From a checkpoint of a small transformer trained on Wikipedia.
Training: a variant of Muon for these matrices, 14228 steps.
MLP neurons of a small language model. Each row is named by its layer, matrix (down: output weights) and neuron, and shows model dimensions 0-159. Each number is 500 + 25 x the weight over its row's rms, rounded and kept within 0 to 999. Numbers have three digits each.
A block is one neuron, or neurons of one layer that tend to fire together. After each block is what it responds to, as a language model described it from the Wikipedia text at the highest values.

L4.down117:462492473511478499509497487514531506494517545509518494523495562477484576519467491498514484516474483492511518500500474489508527495499503518512541503492490486514480488477445494516489511486513516467454474488463495470518527504501480517493506545525513459550496502518527494487481522470510519506556463489459510542532473486494450480536491475500503478490485486490551538486508508487470486490520497514521578522503496478507488503519539483490528550503497510500469460509513511503545513487502493
L4.down217:478530514518491507501526517469532510461542474507453516465500462477520558503455506478507554509474490498542481488453527502528535510461475501512481492509537473581460522499500501506495476526520508483505464504530501519503483488503475516514510492513518460471480504506461526499512524503497512501506535512467510506495479498508480525491557516492488484517548524491475525500487488513502497481478511482455446456483531480475498486546515508523521495507503498525528487520515511464535480492468479
L4.down618:468524426521518494471473527498493505538528480500518492541489481472529545498499501467477494518489484512507483473461479498460478484490506470490507499499540520505445473526511484503516551473459513506506500539484489526549460512463478504482490516531500545487479464535496516507508504506508504500443499508480529539469507452546455495510491435559518546502520509519525539506500485496486510517503526492525510529525530498552508503501504484456521461483497491527501512516560483523504515500494527
L4.down703:488516444484486488502515524492481519497475465490494520488486443453532521483515521478505480523520543456485485494480485536506530534491488493533500501480506487522473531454488503523541523501485474481512471465479492532529481451492546477499524503491536493504481480501501481532461494451499523512494458495525491492511483506533514473529488514487507542524487472479478530506537535453491529462527519469483478461488483509485451535482517494482460471535539518477516494522489522478491448475510511
L4.down978:460513489495503526538457467508497497485511499453494544445536526489500486477513495468525477515536512495535488496511494521529516457475512546530511500486494544502512485505444459525505487473444524488518541520500501518477540514514478509484502520454480471515498545465472527533477479480463474547504510534461523509526513535485500479512502497526515524510510510517490516508521532531533516461464512531478491498506510522473527500496484494501480513528515483528481466471479499512492528505467530
L4.down1013:450500486492483501515496437454517487507514493536518455513480549550487512519488546509501511525500524491497495481491492502505562532492479446523532523531498470539474509502508526518493490479525484500503503466511514478494513516514499485524549493540526512518482502505462453555512520518519495585465487499505513508521479511500512534477452511510480487546490543497490507515487494490457509478511489455528543465504470474487462490495495484491496497514489510490501511513535499475457522503526498
L4.down1223:474537471494501515537494513500527506514494526479484484534499500488488516481475519504493526496480468473508538492483523479525512529491495516505531449526545519515551494455480514476512511516508522497529463460492498556501494455513480486495467461496485494539454533527470479497494517471464544464487514516482501504452455536522511502531539475489528517511480502508529483471535518486480511499480450511494509487504479468519496515445522472520500497554522550517517516488502463465498536530490495
L4.down1264:427473533472497551507544516517500487500484482507511550497529485461473509487469505537525494511547480478488546479433501473495554480521470479468513471530516485491504472468559506541484526476469456480502487517500474488483513535525518536517499489520520476520525507494455506534487522498451489510546496485524533506472481474531483513545484482507521504507505517475536478465486502498503511469483477481474507501506548474483489518500496493493540497501537525473511509514530538485527515480507515
Description: Mid-name word pieces. Middle or final subword pieces inside proper names, often foreign surnames or places in lists and tables, e.g. Mind-ana-o, Ph-ana-riote, Boavent-ura.

L4.down474:452518505537509526494488515536546538540472513462485526478482474491480461501503509509487494518521523511466526468455478552466493506522511499533497520500548524497509479481519548498505496462509485504516492523465506513545472497505555471472540518521495521482521488466498524494499499486534521515491533537476502520485516490509504529483474469471454506480547542503506519525470505446482496477513528486476512492528498517510513466473492483486484492482502529472460477505496499536510498502484467
L4.down496:533484484510493471501525495501447481520446522521515492449538482523503504481505504517514531501522519499494516509472525506500523500456508448532502514526502480472490522468481498510505497461522536513507491520509461477506478523512512508501526506483537500495516489459525519484528495468543498481499558491486565516493475531535487475490528454494498467519480511528549550512485499453484488452501499487433502499516575495515489503481513486473456509488521513495500459472501486470461501458500525
L4.down670:458520507550486482492489486509469512530466496505467531544501467528480491492532499478479519503509477486511487448499521474480544494517477479505478483523498468508532535540484483510497528508547509552503560501497505518465512492495541487500505481501515538516484533512503501543538502479512439464510511478496494462507558529506485467535553546477510473459468514486504487475552497517519526509557502497428531531495534507527504499492507511501483547490494481474534489513538499500510482511491506
L4.down904:452506496521462483470521474533500483482491528495469497564477535467497498476530495507538444500497481504499494486510524484533525510497530518507490524508435527495492519518510487479495434484505517521552518523492536478551520523499475486471515501484495552518510517473538497447486498523503508486521517510533487502466502511475504486454534481441487462493483541514492510542510473485496514459540445541467528517508518511499499499479476501539512515502525523509467491457486535500519513512523482
L4.down980:506494480486492494521524482557483470490484485499528538510494496503483470483523506453473533520519464529529506482517474516488479490508536468461480556480482490566505458479500497474500501518441510526529505477505496464488476514480487503490477502519483481531499489489474509482508491514490479553487458500466473502519524471489515490553495518492486543520489478492494558564482475525486521503500518469494493533467500536453507480470510476517514523507488486497447536502503553507501455539489484
L4.down1066:527476481500495562508540472509507505499476460519474503512527503547459488514484543473534570482508512504499535497465528512505509504475501509486497465506524504470474533485499526539538508484472518488488498517483535501515490493449511508491530465428475503514499529544543463482487464480473497499509471516490492483528448538454478514512552513497509546523529513517532507518440485484511466535508558520466515520483476475484499510474474507528481516492482466507456509479452498465467488491536518
L4.down1181:498543499527506529495501509498501559496495530509568465472500465522484519527507522491482476498510487518469507507530545492455452512515495542485468502514476497478474463498464512526485526528484486515480452504493506460491498518516522502504481527582501478487499525481485506540514448535493505523516493518530522480520484514520490496486504484486462480486512533518491479458481499499501494486482507539518461488464500506461533490519486496503500507476489515529502425479500514470496459472484428
L4.down1260:500514509518503516505485487493524496494523499502511536490506505578481487507512521510524479475455491561468487486508546496494503456474515439527516463484525461475518507490458554524477519537477510501549525538515493472495506516494529502473506543521483533540466495513493513537534504485526514475446537490546478504509514477526486483461481514510494535459542482462488512500457526509450505552552488466542483466509511495514513488498514484523485491480492508512485519520514451520453523532501505
Description: Contraction endings. Mainly contraction endings right after an apostrophe (I'll, they're, couldn't); more weakly, closing pieces of split words (easi-ly, Likew-ise) and short function words (to, of, not).

L6.down541:509519464532475444500494513482481521511535540462519496499473480567473508491555542518527515464490499520494539529495505518507453481477467544484501485469472473473548525483503507501457502493520471463496463480516504524470498513507493489524470466516507528488503491473517492506494484482573475461503508521428494475513448528526505486469483450499539506520536466504469503497569482508466509544518494497503511500514506473494494507551458477530453502506538478510512543522511498513477475521496524
L6.down1140:511546515506511488512492505436529499522541485514496502519487514478561455479496493473499489464497491468526502535486532511507466499513517466508533491512525547490504495424467510491515501484520471521508518516470516523478540517457478489497503456484498543476469477539472455508512514570525522476530465513500540492498488527511546493521519518489513482508508545531526492469496517515541490476462456512508504527522509523462498504536461482504508518474514499496511466474510510512537511456483538
Description: Country-list separators. Commas, "and", and "the" between items in lists of countries or regions, e.g. "Bolivia, Colombia, Ecuador, and Peru", "Brazil, Canada, Mexico,".

L4.down63:470497513519491523474492479483493492476445486535515492523529493536507488508507478528534502459471530471479455476515505536506467465489489459486526517422542517478494517507524512476442450529517500486509513524488531515533525521479501495498514496481473493510526474500441520491516490495486529527458482487509549462533536516492476486506500487489550514479511481482490492520534481519538526470487513496510481504499521502476549518499546511521469480499534465522509525484492499461511537544484451
L4.down132:499475499466454463483533490521483491491470509463549469469480523523495472530482518471502465535496468490458506528486507492526567471492483484498525483496508483500508466499482446509504492515485469502473490521514475538490465497481482489506481506484501498497475512516475510529530484515510515502532488488507498493460487447456455505524508479535567509525523514480481468461578534482485479525461472499447512511532506449493489500549478519515538505506509515497473500530482517561501516521506549
L4.down735:500520482504492512513523472498509501484491548474498491447553487495468519500540527467500450554506481458500530496501499485525520507472490512543507464512491513526480490469518485501476536527494506494496488534470511519515487513473502482521531476500504509530455562501525494481487467523451501540473468544486536528499518527500472508533447489522512554486508500529492471483529534490504497514474482523560543486453519537480496529513516481523532486491517487512467507520482490515496476526516501
L4.down745:443527533509503491513498476532479489474480510539458481491474464511483469439472493511469486556528478510463491527542500513523499555498508541518514488502522446514468495478488506514470493515496518529504501456522509467525488513493476498477508497535488543498524517496466475502536483472468528463496499501491519474455527578491475521515536505439498489526501485529553503505522512503538441538485537480485501458516527502533499513501481503515496493507553490499524504534515456494482536504503520
L4.down769:523497543479528500516521488532495515474509540533515452484484473484501493511499509458497489495525527529513505517521443535540489502459468505528515490502488535515518515590435504485515535477494487470474486507505508540510539486454478506499500496510528459519501521514447479487489478517505510527538462474507478520465457487445527491502490488514540546504523521513538503462529513513484502476537489486538494472535503508449513517575495495540518513476503504455483486485485533525494479445523516
L4.down886:548467478482495499494543512507453508501463528523479519483468477483496470464512499550500518536491487517508473496501516526501479516496493487506494492500499506524501475515499514480495539516539499480517543499469510496505469500485477503490558474496477464476481500513434534518509487554519495477529502505473480516501448480517536523456447543533476497543445509483518494469477487501510513493543490488526476474501504548497498558500532525486471452490500488500503490423496508528519478489490455
L4.down971:528491518515516476457488494503504477477490487498485484503486522484498539536490504506467475477500542474509515482472512495515527522458504468524504493502473475535486442494470471482466516538482535511508508486508475501557516496523533518505506443558532499487512505497551501492499504472526508502473468552490528513512491513481501500522503493500544538486501465554486539474490506476511504479488454525503533511538487496500502540509483489510492476526499504479522478518519500490502488496505499
L4.down1038:525539509494524498507533484482506492509459512464483482475504455492541503481505543519474488498499456476510461491467516480501494515504513520528526504515494475519548521438490489509504456517515486468509518503488538480504509525466468480517524500541491474506523483486462491522481501523495518534490526465514511478492495490488525510512500526491527493521520501529512471504484528534511461479520523495558523513514492455489484534481487533477501492491521508537468517510546482498511534469477513
Description: List item separators. Commas, semicolons and line breaks that close one item in a list and lead to the next, e.g. bulleted "See also" lines, the comma before a final "and", and commas between names.

L4.down3:515530507545497521475527488491531486488465529503481493562494491519494530483485528538543514527510539475537460506474495495561499571474485460453487507486526514522479530535452520512497512462460498545512506482543539429496470476496494495536505493541528484472515465436498451498535499484517488490531497491503486460502514502510500476506522486453494494507503477505497447535474515536502470521567502545444492494525513545490479509531519503489476486523506519542503493503479480522541479473503458
L4.down42:502500448492520536524506505512499524439470524516526502525482490478538525505536453515554545500493490467484476484496526530526478491464508482516496466495504496537482471478483470463536469507508518573529493497491473523555485499524486476520524501504495495512508511501466497548516497493514565482566481503500488517492526488493520517481556503518497436529503492461469525498501473507502480505519491455486465481547481496510519552502482516516492474491486501505477469470507481510474500508486492
L4.down134:454437475505474477523492522497487508494501500537455514482526494484496473483526563503480506477450474504473469535504506478499574510552535482489465499489530518484471501469497501510464511516507464479538516512485488480491444530455498516531497472512504492533510488480518486504506474506476503464494514500461539543507459403515531549505494522516443504505517512491514501486505491531506519496485468516542562512539459520472504530500463492478501485490467521491485496471484522517525511502509516
L4.down278:458510516493497481532483514497436478466481526500447466492536472508483473467494486511482459509512497513506501483509543452508512538531535471507529496569480518504519492482490515471528489537487546454481563504480480527474504546513490506494506474484459463509494479499500510499486553484503479481482480500517524517501537488502518511509545551507473483503496481494513514489535493537555457493529511518452528496531486477522490491485461515512487485444526516542455502522496472498468522466463496
L4.down327:504471525537482508444477511532531488554478509466522478491457478511514494459559489547446506511485516500504482532494543491475567475519506459483478488512509506485498491507522506540485487463478489494512540497483500509551505508518515474456486517478485509477541527549535480499522532489516511488481500434549471512475517522504468510480480499484519549511461494486472476486477507522517491509486481501481499501482501532528518464519492501459492561534499499478506475526456519514484511463483526
L4.down825:523469518512493507502500487501544526503477555532502462510478450506437504498519428555463472533505475448486459516502515524536546494468459493470553552518481510498520476501503506454478497512457476458486543460517503485474501501502502495509479488503480514537495504475485527539484515501441491479537497501505518486519478524548507463505538482499444519513491456487470493502502528506511496519501512446484506486489491493534494502462491518514511460495511505514496474474469522503481485457480451
L4.down869:531472482527478521502518456486512500513524506480451494463502452513512512518495501503509496476508515510495497513516533465500495444499505498527511486483501462475509479522522465489495522520497461443514479510469486523482482505518564483481480504482493544466509477556478508558442497517496515525501469504477491515502458529480540453503501482521517481485530493462496538478500402490456458494501514524528527507515469450459552498538513496479545505504532504499493530502520510505536477515500499
L4.down977:469553511463489475519517463494516481507475487538492511541485439502475509473530488478519509467492506524503525514485491472507527540478512479515473519505485551569525512478507515464534547500517502541540461540508516515477508496459497515464488501445490476526512516519520567545521492506473509472473481473448564526473501495522446524495503506485486532520531459489525511505502528505541493530486510510476531477468449525519486492543500468550517468502461479514490496496506484498454509464519488
Description: Time-span noun phrase ends. Final nouns closing temporal phrases such as "during this time", "last few years", "within a few days", plus other fixed-phrase completions ("anywhere", "in reality", "whilst").

L3.down57:473436535445506518480488527540533478487523487526526520521492504540514450509510468535430483518506452471469508505541504511494466514509450490520493471522511507466520494458521537503498497494509499476496465448465506507498493500466498505542467505481516453502498534479456532504476525517527472520475482476452513484476548487487474535529450479516545495524509535501519492477468494482469494536495476499475462478500498516502542512510490470483560489500491502464476491519493473546491522489525467
L3.down380:457491476474499437507495516504528528484486467468495471459480531528508479525498511445494538477460513488494540507464503523507527543493481499549516537509495467487494480487509490500512474534501494511495521485536529497529494488516480492485472546473506483470530493456420481556488537466493513516485518525472480489509519515466487514500488485489481459496480521499478495506492532497508459489563497492463512467470496484480507472562504480532507495505484525525513523465488554522487513550479499
L3.down525:510529514480505490525494501529480462494517531511513506492534503502492489511498494497513527495517476466480482507505489454499525539511508467458532460495475475472498505511479504506491495483502519492491471492477532494516509506468501511501448481478489502493507534495440478490509502485514474448531482519458493522435517449451515507524519483450524462502517513486488487467529477531545484478509492469530485515541487566475451511524503508523517530521493479507477520461477484525451540529478533
L3.down832:498516506470448496527501471507498477518489510472539471471518493500491502500472520501536524510513486493501458550493489477514493511483496492490486501525515458479486502461501479520491498531510545496451449489513499518493499463512486474530482484501502461524509551506449564520517508486481494498508517504456542469498504530509469519520489511508465471511498519516498506471473486474500531507533482529535504513455502540461447499540494538499536470500526510538538506467466518487492467529528485
Description: List item line breaks. Line breaks ending one dash-bulleted list entry before the next, e.g. after species, cast roles or references; also heading "=" signs.

L6.down646:501551483505483476470516519516477506506564489505516542555478507489501501474484534481499471489494524483495533463487493463452551479452478466510505463530492491516484477479455542481545499508494485477463471515466515527531474521484507472523502500507499508477513505547490513472499458501487510500474480529479484475505482510521498495495514514521525540511489463550513527463515460450482507493478504512496493526485527507510489497507547516533485489549517501447490482496540500495510501504454553
L6.down704:527511479491476469462526504473506483476507472485465494485476484471492498461497471488463468491492485506493547517535519517456445548447502551532477492499508518530514479508505550473500497445500472458516500530484490498523507475502475489497458507482489449482505509510464530509532489557486525521489491515514431520528523491529468525502489464514499503480498496509509514451531474526471524524471526521460465481512490502487527500547517492496490483473548487478523538522506496506499488552464511
Description: Final piece of names. Closing subword pieces that complete a proper name, often foreign or rare, in lists, tables and prose, e.g. Godzi-lla, Zobell-ia, Mindaug-as.

L6.down401:482490433469498522471488509489527489496487469513513507475502520499474524513512501439489507523499479523481478471480512489497511524519546493478532462466499475486505540493512483488488518510510514461507473497523516529495468515503490478510506497501488501493557526517468500500518526485477479531501540536465509488434493495468508465509498502513501483514483490528500449511489507505488470506505505495675511452493493498476528486483541493480482487507499469477484499509508490505503491481528499
L6.down931:459502475500471516473446509489459475503434518451480529495474494513519481504509523517503506516510447530469469500511508491524526463520493504492556492495496471507489546536504517504480473464476489497488465530497536456493464509469495451492488462487498506490520523497468511480500526469498528509494524497446539494487482506484511509502480508462484503519501500488532506501507531498514515525491570475623522464508501511481522447490516474496524471521529488526484480495520506524511509499512500
Description: Wiki section-heading start. The first = of a wiki-markup section heading, right after a blank line, as in ==History==, ===Tournament; sometimes a sentence-final period before a line break.

L6.down288:539492479521514469502534503471513489543502482505501519456511481473517438498545463501485480498521495488502498474515524493508526505504508521481508500496513507557472529537476505576511501527492474493507524487492512488507503505493485526482538508470495488523502548488498512501486507526442494495477456489543473551513487475489522520507551530474445499495496509494470554532503501517437526492503488480562524458462508494492479529509473487535515459519512454493545508493499464488507520510489521
L6.down568:500539516507531522538518481495552480510512481538477505496508488455500481438492484492512510502490506482532456515502510496490460496499486454499509478475509499482530547523505522506533515491534463480533573518475458522488454498524547511508487512511544467477471502477470511527513504461475476460512477445516530518490533508509492497517509486481499457490474532497511491487517474492532531531496467496542509476504524491523475514473531463482467483502492479484469496524520465532481524461464519
Description: Pre-verb infinitive markers. Function words right before a following verb, mostly infinitival to after verbs of requiring, allowing or wanting, plus from, not, with (allows players to, prohibited from, tasked with).

L6.down237:497496522513484488499462499491504536492487496530495483529526517478511485472504489510511499458526485514550490541489522514481547545449510484522508512496520501548500475480487503510519498490519512458493518507502511523481482482513527507467480448541527526500461531512503527535494546507481484481459505526489534537488487533475496496496465508509534460531466459481450485456526483485541486502479515511509539481559529484510520504510498480460470496487517457501529509489515450507515537549507440
L6.down1154:486501464515493502486482487488529514501486501516486549517509550468504446482500474487501496532489507505461487515530484491525519488430504501482501548524514471505529530493500485501466461510513522467514502475512450521524495525487476495492471480503464532450494517513540514495511464510505475460487506537495499495510536461533521469532493513499485509516501505492470495491549507541476470501510482482464494499531529448494517460510481472484508492485515482528525508462488499516514506478518477
Description: First-person I, stock phrases. The pronoun I in song titles and quoted first-person speech ("The Me I Knew", "I hope"), plus endings of stock phrases (as well, that year, can be).

L3.down8:458491503470509474485528523469544524495486504538537489497529467554519504489527463513488443506506459497495483515509501497479533504506511490546490491452485494472506500506504469505534488498523483467535459524530512482528496509547502516476478508511437479478510497466461509506506512470525473539496507479534525508487525513499494516528502519471499498464480557489516521458516513458458516470494499511466435505523471497535510514468533443495531510469498552517471488520492455531486508543498507
L3.down114:483524494477460520483541498521500566527486480491488473535500493481483538503512512442529499491522490520496497468502492515506533487492481502512532453511499545497469513494522489474496500520464485469489447537509525515526528486502520484556512478501492534485531497517471505525506521507507509490539497526466539513488506518477471492498476488538476498496509549556481463482497510492475511490496493512558483462514505525474506529442483509447521481491495499485524514479510497465467534529454493
L3.down789:464514482501516502502463523511510495497496461507512492522521525448516501499501533526516498457485478507449515476485489538504537533465488500474503503492543464462471481462472501460541458504508541483489428532478536487478478476529534457471498444540516516526548490511500464485482518476485500543490499498516504462512516505495492480485496492549508479533507482516471515519470518505443471524478499461570541490472529505491515484476496492505492424525506517444508512503499489522492493536495525
L3.down1050:514537512501524491508551504471533512521481538487510519509515542478485509497517452522501484524518521509473427502494469530504526462442484522557523481443500559487494479490545465499530495474531514509545485496482481535495515524509494524497496468480492505504498494486487537493462486462514526500504486505459506489505491521486439561502539534486486496523462479498480491521501517500482485523483477462516475530535456512511492497500495530476479488505455499462542466505460507524492485514501517
Description: Wiki section-heading equals. The first = of a Wikipedia section heading after a blank line, e.g. ==Career==, ==Early life==, ===Reception===; weakly some words like of, the.

L3.down0:477527559531504528475495498498495491522445503506492500490516511558490556527551476503470530525513456506496523475526490512478508520523494456523469537469491459525464508520467528495493497479452473464500509484508537494477475527497517499519492487506495522502497508483504505502528481500478521482546479544543460511510501492519500545523495542483496488491519454476493497525438499466527502470508435518535492500496535531496543500501505518502491507492457517512540455462506495489505514527533479
L3.down618:521483486472476518502480492521480478494504532496493457517497524539498511470544494486512460536461507489496513519488522493502533513493479542491549487499494501534505514536527503538527474480433491510540476485482495519574528485494493512522492516497490485507506517502487495506553503480499495504471491503504486518481466490497468534502444514500496522483483500542519551475522536527533513469522465468529512496543501519522499479506536506485480493521482525516466494520495502477439482457466513
L3.down727:477463518520502500505545488474490493480512520454449504474478500507480505480494472493532457515487463464458513492446489479523575483523510530532518510496528494529484536483499511526468511494496495459463509481525497506444474480489481488461524525507508481510522464486516477490479513515502517460480476509552452437544504497533526553506541478483490529447486493492482457476466524527533497523539486502479511521494488422499521480479500497513497539511493570490501471521458484496550497526484526
L3.down746:488485479489495544507540508526529467486506471547479509497477514493431505538482486459525548492521443493487529500479487539495510504492505490474485507497495514538532541501523508506476507489514512455497475534452521474513520483518528472501513522514469492469501499450487475476528513469452533481529466491485514531537490483486466520490538487515484497465475515475497477513479468429524506471499503478504468518558471463443502554515497517509464506559496493531532479504507532483503552484529488
Description: Foreign name word-pieces. Mid-word pieces of non-English proper names, mostly Japanese or Chinese people and places, such as Tak-ashi, Satsuka-wa, Hiroshi-ma, plus partial CJK characters.

L3.down190:486439474532513477532512462509500529531505475523514424504493546498502501514495493470520449473467484532534484507473484464486521482477517460472491468500507506483490540501486492524524469477497519490485481492547481486521510552499522466481483439471479510522509498501516526499516546504531508474484515495512593472484514503549479481490485478497500466503518539505538514509509539498485514495510529520492512513552538513537491512523471462468471510486518494489503512509493509484475505496476503
L3.down625:483456479529503461500454484513450543501498491459480476533491540495494461524467517499496546479474432504504502536470486464510481507488504494497467559474513531513478491443492515511489555473485497455502474538469449477491473523502518501485493489506493522492500513447496477492522530521524513492518518496499554501530525470517522539472495478513516473528473526493515507485473515507526494495529462526537478513527512504502495512483520506477479468473511501468492475502516484511515516466500493
L3.down674:497540554527541482485462481538482463443465478496508507468529486510487459470494502480548500475509487522516463506522497500506500488514497482480489519523526522508497466476532446515477528517532488475541461479471516504463500487482537483538506493517455515498530495441463501516541540529501542441551504502455527531450469466495452455511508527480456452571487523510503527475526487501498510506468457505488474471514469549499490501486504488498523499496513496531526488515485486494484523513469487
L3.down1063:527516524471507483489545517547501486487520518511485448503523514531517536488487500459482463501501480499540491521462470499534523484448473501514482492492520531519551505519471459514527479478507558457504532472490494489512454471499526501481473491519502514497480515493532468516457527499551484533522471527480539476500554488490491511540514481467519487533469503473511530479487505501520497525560510526517508532477547451544503506527535502466511492513451513492470519506457491489490502468480511
Description: Pre-verb infinitive/modal slot. Words right before a bare verb, mostly infinitive "to" after unable, able, need, continued, plus modals would, can, must, will and "not".

L4.down310:476494503514482450511527463515485527492489549457489461511487500481526463459490478503515542531457502511476481485466525514532493531559478541511445484514534482519538483518519486517488508547533485497518465515518462504464476502494493524513437505493484537522521523514505519503485476466536510534472477500552522521534513495513473547486474510520500487504546524499489487516481501522496487505523492473546503504514512476500504463449496497451526466473489489489516530549411486502492495501441454
L4.down368:480485442463490519438495515506520502524499475497531515476512506479490509493494500426481519504478481524504495463543492520494502511476491512489531476474467510502510540453487481503534466512495498494496445522502535518519449542488501458558471500496477513466536516478473526502506527480470466549514532573474490496464513486442476495529502494567472469509498476551516443481506498503502467482497522491574491479513486490477534520483505488484474483499501485466482489487500498475486514490505487
L4.down426:464479490521517518482554510517523488517460516553497500477472496483504486508524478522505492517537525479467525509519470468497484472468469522550509521489551524532524479498518496435472515537462484475500532467498495477516479520508494519480506496515477500531507505488465527517466494556500501516483485520481488529469527506537526488495506486497510503479553526475466488496483501529495492501500496487566466495459510475506496509494507492490507495513537488498514441577487502458501468495439470
L4.down810:482493490480504493511484460501504479525493490510534485490477488535522509506455495517495514484496510497482510502451473538458476496561492484507529529533556486481486486544510518514531505498495522474497539487485506501516470488497520472510513483518496454489506501500476510522486476523513488469493475475475489508498469499529512473542472473499485515495469503474472529465495512448459502520538478529667528503455486516471508513487480508489466504485515500527528474471538468537543527494531506
L4.down1010:470511468473529482467478492500495458501464504480572476498463524456515462523455495467484496499496453509455505475520525513483558522557514512483473474501518486528488477487511481510489527545498509534526490520485495491529475483488463470534496515541487516526530554517506520517536494508471484521514500507494508521481478515474518460494508499547485512495482462441519504492464497481510564492525491489578495459554511513477521509490473500498463496540502503498471486518492499538504499534508479
L4.down1155:485503504517495469456478536521513512481485467522541483482507497486475554523503501475518503538513470476491502490481486473523511519515479496530514500552507492463554519483505513495491478492535481455534496529499511518489501504480530455518472471524479475458486477509514550499521503485509461552502488503487516478487469481509473532501524516516470472525494519500496484495527496493514498496531492523606480507478517527456529498514495442452489493505513496503498451522483495454508520500497479
L4.down1243:461439463507457519492473488539484532529495519518471495522471524503531529498493463521519488475484463519482508526541500558455516545468453468486516530516466467486497540501478456483442484482486501461493509491523506528566466474475497509521486509496501503491495506504495465500516520496505471465501517533522496529455536542491448529501497484525505493512455462485504494520499513515504476509494510485541496495531497508502539476518476539508502502502453489486501511503479486503472525485490512
L4.down1256:484461430497494513463491504528514527520476495506522504508513506471480505483506516452491485490493499508505461456511528533501492534480495537482506433496485491491501558452485468497539487518512513489512496480498549501521464531506493461518473478503488519493514482479471511440524522485485479549459568545476517514484529512467483469501509511537454475507490496532543450496490491504492472531514512525599494472501502470489518513521479468489510492532504484482489486498508494510463521511524463
Description: Wiki heading opener. The first = of a wiki-markup section heading at the start of a line after a blank line, as in == History == and == Route ==, occasionally a table | or list mark.

L3.down655:549506508502477515549506487546490466519518515515489472516490473516522496454493520500494454484532521482487516544480488506523501496514498494506503490509524496474509449478502478490542487521479540477517487485467515580524466493520521461499463495517506504505474496454515496520450495502521470446519509535443506491499486512526518502469458535473485508516511464472486528514550511534547474489556480504492487473529518507496499553520534477468490475521505498475490487504547547524490521538515500
L3.down678:484483543484503459517470527518486462506468521501505493548524556475498490497535495475496514484515485504455499552492527514484543480502468458487492476513545476517421496462477515502487472519515519499505489529484482532496471536490553509482510424494483495490511494503476502499470501505497485550486555474472500499517522489516467477518477504522480483540456484512522538501489514524441477533496505501538519494482487502508488488494508476482512486524531536509472521471492500492493509547517534
L3.down977:543510511491511485503491434535499511540470468517489488482516509503449510466542478490504507489500517479484449493511529472462516492488426480475464546492499496488456484450480545480517491488497507470491492547484495496483524557527471466516464509541484504527488533506528494529508456545508540493460466504502488481495490497556493499511499522513499507443498468535503456493486502546505520474490477512517502529530499502487470487519511474479498512539514464509500492493495526473470495485473469
L3.down981:437477528511506517517494526467489502485527529510541560508459485526514508502511496479498473492485492482544491548487490446510522565513518433532525507507539502475481449454491510508477519461508541505514490529453439501484477512501490481503508500514485478498504490486524477461471474526489500510487537514472498513483493504502475503536526506476477472535516474536540471503481515509520447503556495457500492527518489507459512457510490499494477523470488486528499524498502524451474495486502471
Description: Dates ending time phrases. Final token of a time expression in narrative, mostly year digits after "In 18" or "in", plus months, "later", "century", and the comma after a day.